{"parallel_block": false, "init_out_by_depth": true, "final_lr_fraction": 0.1, "seq_len": 512}
MLP neurons of a small language model. Each row is named by its layer, matrix (gate and up: input weights) and neuron, and shows model dimensions 0-255. Each number is 500 + 25 x the weight over its row's rms, rounded and kept within 0 to 999. Numbers have three digits each. A neuron's up and down rows have the sign that makes its largest values positive.
After each neuron's rows, "fires after" lists the tokens most often just before its 100 highest values on Wikipedia text that the model never trained on.

L5.gate290:492529549458503483460459513512506510526494518476505477515490468509514497475480523500478487504444481498520463501476476491508480516487516516512514478554500559508542508496523513530453501469497528464466479485553470521495510537500532532525529543515480513474505498479497479502507486491512444502438463448499513497513511495532500501448503512523504528502519524447457453477471543501517495512515494522458493487484524509457481501501503503463526478531515485477519490509491475489441521508448526515464445496515531434494467552490471487508505478477519459470524515515504481518508466486488507549541490495520526482498533468535471475525511471483488499495509538486509485561491524469492537481507504456448514502504541539480503495493498548501512518533496488490549515510475480459498474485472519
L5.up290:480521512520510499478500494501533527483503502489484493489487487477451466523483506510498495491527524505495486468491496495502516470455479523546502473481471523495458465496546539487439533523461486476472523544487489478519515482516503507533497532492481512470516536488486527502526507539455498511462510494488523521524528502494462499521499527515513516481483522480511511469512484504557509511498551515507542537534498469497509468490461501515491515449510503492510519507533614449527456446494469477519479523507516514448515476524528502505477494460479518432495508474485548491465470502504492486468526533518428470507480523516501466521529517503504476498516541484509522489472532514494508509492505467476484509504488503471472493493521472512530489476486543494451430512492512485461517460502527
fires after: "–", ":", " |", "|"

L5.gate118:517532526528515550508482534512468530522557473491485497527475538487485527465508499512547508441470478496482493518559471490482486518528483533484505502502463512515512512514530513493491467458442495551468538506548476495483500472529528466539499497529506513493510526467504505529503514487480500514505541506496467514506464492491458511540483497510521499500505501475514516530490500479515493514513486486514515534508480518498493494533518484539555527481479530534532453517494534478554482537537503497515504486501525472453508532448522525514542464486450524485529466527520528542475481475509520485466534481454502486528475498493462486565530452529461476509489488540486513482490486526510494488482523447483516485527455518506488553453539545496509478471499487515462457503505487435511501499490502
L5.up118:512486498503529487530484508497487502532546522486506532498496497458474508417536495496518495493484535530473537488486515465499485482508492500481495462529498517502485504504505510516515551496489498546522501518493482488484504494498533461468491496485486469511498492486499524506463494498457545475527531509528463482494483497513495553494492520490544517499493500469520508470525509463471501462500510513462473494526517487511482516529510551495485490503512467518488450544477509517553448501483542478451497546491475501533463559498464495510530499481443493524512505480500490481470489480526487476466521510502463459521567504486497517530476479540550539499475476522452530502499528493493513481501475514495544493510457518516486506555457556473511492513469535470467452492502468487479469536467513
fires after: " the", ",", "s", " |", " Ch", "aru"

L5.gate439:485506490543505462479539489522492495512525545479540550523516525488486553512526511487493501547454491498424500490500503495509478506488486513493524489504544469464506460551532468494508524526475476515537480520528485479478536526515479512504523534489481537535511471546484513509455473501503516501493476499478493517528518497480512543492526516505574509532499553516496478505493498502496464490511526494497501489486471488505495508494480470488514484492501514484476545528530476480484489544487484481476527547526478467488467461442483474494488498527503491493499479488446510522462508521432496530481534494480507532501504502505500517486473510506475509520484516496520515508457539462469499465462483510510515530531502506462471538523545544474486542476530522520493477502487504522490518485497522
L5.up439:482475495542502480536531524469516531507527560517502501543500499496506501444475491489456507488480491493512484510492510504493506565483520493459510496516465516501518520489544484547495523515511475491442522492522479481523502494500481533458480502541508504476531491516486504535504500501475519465518523494493494480474488501495503525517482461525500484484492498512491516495486476515497473470549514478543507461517510511459488493513478468457451483500450502509515501497550538505464486496472481511526522517506463538498519523502455455469506538570497492510485480494453506532473492502509512503502546502494496527474508468517501491479489506434493501482499497479490479443494499472489529505477456460538548509497490507485504515494493553456497493463535506502499490482484466478519549480480522
fires after: " |", " the", "|", " a"

L5.gate195:500479513475464511491512462519467505494468511513533470513521501502484496482531512526472553468496502513489477485496463487543485479478492490541518529543516489518517478468502555518519519469521491503439519516494447493530508539510504531465509485458483511492512469488462451456499513471494483480512491564482515496489558495473449472503568460504499488525490501526489528508481479486490540447489501483496476530531498511486513468467494468492495472455513520495472488524508516476464452458464479509516474542486488500505507550510472509503507503466539552473505487471489470573488517521487468500546480506508513492468497483513515463516483473523532465491447501494462546500462515533482517474464536499517514486491481510521492454483492456508505482486499474492510530448488531512514525514498508
L5.up195:507503515511542555508482487512481480508534478545485492528545523500473503508522490516518502538489493504538469460529493436457483476464458512492474474554508494529499515534495482510513460494476498557470437515534496529521515502479502488503497505469510457496503498544494497506546492515484455498487489457540451494526510460486521495482518531512494498522519444493544505517498499527470523509495470456486521450480520514497519481436524493499520508475530480501471484463485505489534519468516476475504480481500475480474488491492514542482543514475544541459471456490521507498512533522464523466504506487511525485518524491479518497489476444482441544501471503493504497476526530507442493512496509502525506461476510474520445516494492497514497524497457514494457482517473508523475496498479508
fires after: "|", " |", "–", " .", ","

L5.gate162:493535466501472517495453501472523493495515486518506487512475497504486512510494484521493526528469495468492497499450487484533509515489501513480517516527489470482537481487494491524498539503520543462508444485522456514513458477495507485484459529462481546492515491568483473463515520474515517505478484490508471494547569457507503481490485526478497479436491484507500517519496505494535522530450487494471532520521529475513537522525521450520514511437515475469501477547511486471491483477496462470478477508538515507498510474485495449480454506498512467458464458541561519514469472511519451532479519507496503513472498532526493498463496500524500504490494536473509491431470480500489499455534509517522508490473456488525503481512497470503525541479497504481531483484482528510477433506535536
L5.up162:514501483536494536519574453521511530513537489532519511521473534473521509559492484477476510492489492509520549499485471466500467515499482486510489504522499508482508515538451459483471494533482465482498519516517546458493519487502476484523504514545461513462476489514501490457511460470486527496469509480535522507553504527498442515551471505499543508485458486495513489475497489485515496487493464504511444481485484461508516481467477512501549513512522457513489525523545500528498503532536520469428523478497527503507521479444497478494490500536497489507541457487482539516468492503495516521484482526502472502478478540501541531545534460491512520494522537474488516492493450518514552515480536487505476532501529492503547540506500485521468497492509525455533503514538516502473527498541518
fires after: "-", " the", "|", " in"

L5.gate13:502519499494504490520569519496522514524500525518492501519505503488507495468536509490496522486520489516477481528504525538438502481506497523470502560509451478522512467463526487504475515515526509496469484484514505475546522485503470481521515493479451530482485573542472528506486507467521505514501475525512476482510485473508473511488488501486487494473500488482494540548538528518497464565490556484527458525484492539494517528477467467493472500452507480508507482562499515490492424481505475503524497537480525482498463490452487492504475490465469533534489488483474464463515504545501507518505484495471499497526523479496523545523563491490546450514505490561498476507432521511482490516486457503490519492503468478493517464479501494520503471506463497512507474497439483518501497462492454
L5.up13:532509465429528459508489512509504520514511546497488523499489505509517487496463511504542479501508491445516444482507514535507487499559498505484540517493533469506515450489529491482484505531495493512491486517477525474477502555550533509503498491489511512504522474484466503495512542518489490522512491518513500455499538456486481515516453539495500518510469519486456496502485524511528449514513521488497528544537507514481507505491465515537524470468478522506514486510478513525551483508483520509486515461516510503480526509452493505509508497524510490471522521517467472548555454495481526496490538518477491544502522486456527487529517514463491484504525546527492513490454503506476468485468497529561503503508498507497445525476505484483532481495496510577454488479453526490506477488515497
fires after: " the", " |", " The", "ro"

L5.gate55:493489480516487472509510498496500516485519480497503502530549543469493458496555496530500480532476530465501481453457507476457502497485537504488490488508520504498457504445496480532473492489467498537475547475511484521520483520499474520516567521502528503458489534484519450519508486468503520564503496550493503503492482491510525457483515525511519504501474473504475503490523515448462510517534495472488494518534462522502515507495492537468514486547480499523501528516475503495501522481511534492491521443535481551502530510478507494576543524535447497477513482496519505539493524527496508462538490520476477456553472516504486477517461513520485488503529459537533518507494483506495499499464463515560493473530513470497490509498500521482525486490475466467461491467578495495501486530536505
L5.up55:464499546507495426512501503501448491499514518478472454531448500490478470502498466478498479527535519485498525496514482563486504495495501522531443479524509452483516450490525505485500558529525534536458500501469510559499450497495459480511498526471498490471554474509518493479498501547557508514494517494485505500478454514485483516479529527528433481506536513499541477517486515504481504507444489469528516486508483487524486504482482546473498505500485460506515507544483424480532526499517495520434506502531490505517540500486496445531534503504469515526489512493501483503516498533493536478498486477483514497520500503517503540519520436478531530510476506518503495463562511448499520495509490506536505481557517495489504504489497524467497524519501515516481472519491529471512476475532485
fires after: "|", " |"

L5.gate149:483479521495507521525474522506447492482496528484512513511515512510519414495493504503541486477498483492527505500506459497513471474535504497533508535479523523485512491533488503499522542504493472483496482494537463494528500458524489487468525528539510529508439490501475506511481492550523509491490459501498510502493529528478464499524512531505500467483517490519514480526479521495557481492516493494548492523507481489470497503527511478546529493503460452493408484457472492501484458513498504452507543522517528495526523488474545501502535484494521515474524446519514526462448473527463511500471472539534494501513529502508499493484515516494437512485496488475501541530503498518478503484497441527517457474499483479465456494486472512516549490498500524481519494455475484509504504474506464
L5.up149:477500504508513517517487524465474457482449517468541502519503477492503472482478489514497512505500520448498484444450454486510501494522508529511493546538515470486503510516486481551526507510489509506521467488530460530511457468484532494556522503525488536541426499500483501499506514510467457496479505516478509495510574513489508465502494519491483490480495522494512545462472540533549463490494511475502484533521471475535539527523496517524488481507480472495456492491499498520456492497521470535539483490449508514502539457479492514480466516476481475513529530536473566527488493469479527511525561487511457474527498448517487505535489524501521519488510518552510488467495509490519500499463491502520471481520496472516509521494474537506501514512444511512502529501473480506472477501483456
fires after: " the", "-", " a", " first"

L5.gate292:517479517488496507490491531505496514466492561510494513442477517550504487493502535504540489477456533496471538496482501524542513475464525513485491496501522524484477538522497595509503533501526487457479502442467485483529510502563489513486541491487518534495519515453484460544503533479502447507487483487465513546535516498518509503521491489502504522468511478491540474512492500463515487505505548462510494509480521508460533478523490532515519511473486506484523515488473533557520496514546508517501513487469499471506537544510520465504553449518508502482511495560478476516477448500530499510510511440491518519455486485486538469531560496505460489498476498515483514543523525489479487503527486523487491541527509528481485497508538471500533483523506496519500524518545523494533505526492514
L5.up292:525512452517533443501492468510480505480477514533468514541528505517487473520530527434488488536511539525564497468513521512468482536482484486526522497522502510528474524548511486500493487538489491484461531515497484529492518499497515539499493503513514470517541504499490526465524525460521526508522448502502492456517500528491512489477490518456508526478522436533486470457517581457516516443522490477459506522522534459503500495485532569536455504530501508477498491500483511452460530485506495482537507496544492459515544528501527512538497486513565490518501483484514470488488508481510502511494529499500461465520534497478511486505508501480483533500521494486482492434517491502555470521469508454483472480499506486507550506533487511485503504484511459474506496478537497478487523508457525
fires after: "–", "19", " in", "18", " to", " 18"

L5.gate333:506511473491480497522467492505468508446462550478499517471543511502500521486614531553510453479497479500500515509500491505462492504517502538487522498461523521497538474486492489501503517536490500542508493500510494523564520463488468489514483495502511510481503483510522445468461532477519464516497542484492478469485494487503491468486499487475494552551557496506494523537502462503482513502528488493534492482530491508494474506543466533530493467562519524483507480508451459481487493453487524466496474499474510499515520495498439499501516487499511485505502493440504503530510471514512491508477499500508498515469530480501474525499494518501504491478537553512478527481477492496496516519478456514485549521496513513461470503521508459514477452520495476519424495495528500487544503481525464
L5.up333:520504510490525516471494505499509524557514525527546501551492517552505504560505516477501514477486549478548505502485504521502529485533506480481510477461517508537479517483536519536519467480473526502487530506517503476514528453492498501501515521493509524494525538492489509480478495505508498533489467510514521482485508511471525515517565493528517510484503515518475490513479501510494526500484476523483487520502497454520532477472523500527510530458516542506534517499497489527506482463486514463495483509509559491517511456533528471467488522530488512481470531499449486512457521495489523518532515507522547484499540542421508525525530492469524481463505484517492481497549475508485455481532484509512478535472518490542496521482499503512482475533495454469519501485512538496511514496473541
fires after: "19", ":", "18", "-", " 18", "aged"

L5.gate386:481503495497499515530512525461481497478527517478524522496481524492512508508502502430531571492512454501485467561519482480519506470506525447484520543470498452532456521508510496475500514484480490528494525492505504435493486519529531458521500523506492534481530506503499523506486485542516468450533459493549492512515522489466494535570515547482487526487541454483487539457563493515539502546536491496513549507457519503493492474466495514478501435518492526516512501502491510480536525487484526496514541504498482542480507493470531486504495518495487499491475499520501499513499471540538479493501506487423498509476482495488494498471495481485487486499546511506544504498503492469505492501515505458507505488523494500514506505501497488493528511506498459540472522502524511538517516487492508
L5.up386:476489527469531498496488505513477496514513516530473539501479551435527503511529495480544508486484483519516492491487513514484539456475466513466494515540498479506495470501525504482528457546482460500520516458529485486469490441505519505481534556503501536487486509495519495458534545477492527504495512479485499521521519500477526491507492506438487485524501456496464529518482540501507483520482462475475551483532501514507501528457522464512537460508462496504472511487481512482495521503482497457498501498519479509515440502463500461486504483482502488479488509492518536434472510518463515527513524539436498513539537508476529499474484533462475491532530471487477499467518498524508482498482477483527472514487497495502490534471529529531472546510488493525538519499507507547479514527514553
fires after: " the", " The", "The"

L5.gate153:503517486512519514511469498509506496515483469492477491488532476516487511472513488511512492479539490489517458541512494476524510541457489452526497501466460487528450469537480455467513488490505502513531541499510519507529486461519541528528476445498548535550538488450490455501471529483481506503515546491497516525467476518469491540496510493487514530501478465508495488499493491511495520508514498486472470510522516544463465472554461461498527497506499484532513463551483475491507532462515500508531524470486512498499490504502469451491500520507496517509538538470512479502464510502551474512494511472476527523481496523496484491442542522519514491508512520492514451470554523493517536483507517509458476458499473489529531495527521515491494502492530501548516491483505500484549541543493505
L5.up153:489491530501472542472478503534458528454512501454482513517504477465474485505514532509530480470490473498452514487522552517531535522523528486502515497521520523476546496539470481511512475557515497503507481472524491468519467488483486522485523505503516506523491446520530496516506540465495504490498502468495516538468484502460534473462540501516454557466493505512453470497539492495482466456514470494495490512485518504510543518512506506472489477491522490486535466469472471501505480467480472486533467537489533522481542497468507498514440488494485502501497470496516482505484492502488471529488507445421489515507506487483542506493511518518457545480469526479516506492502555509530533495443505495486492496496492493509496481476491492458484515493509544478496517495572501505500466502505483
fires after: " |", " a", "|", "\n\n", ","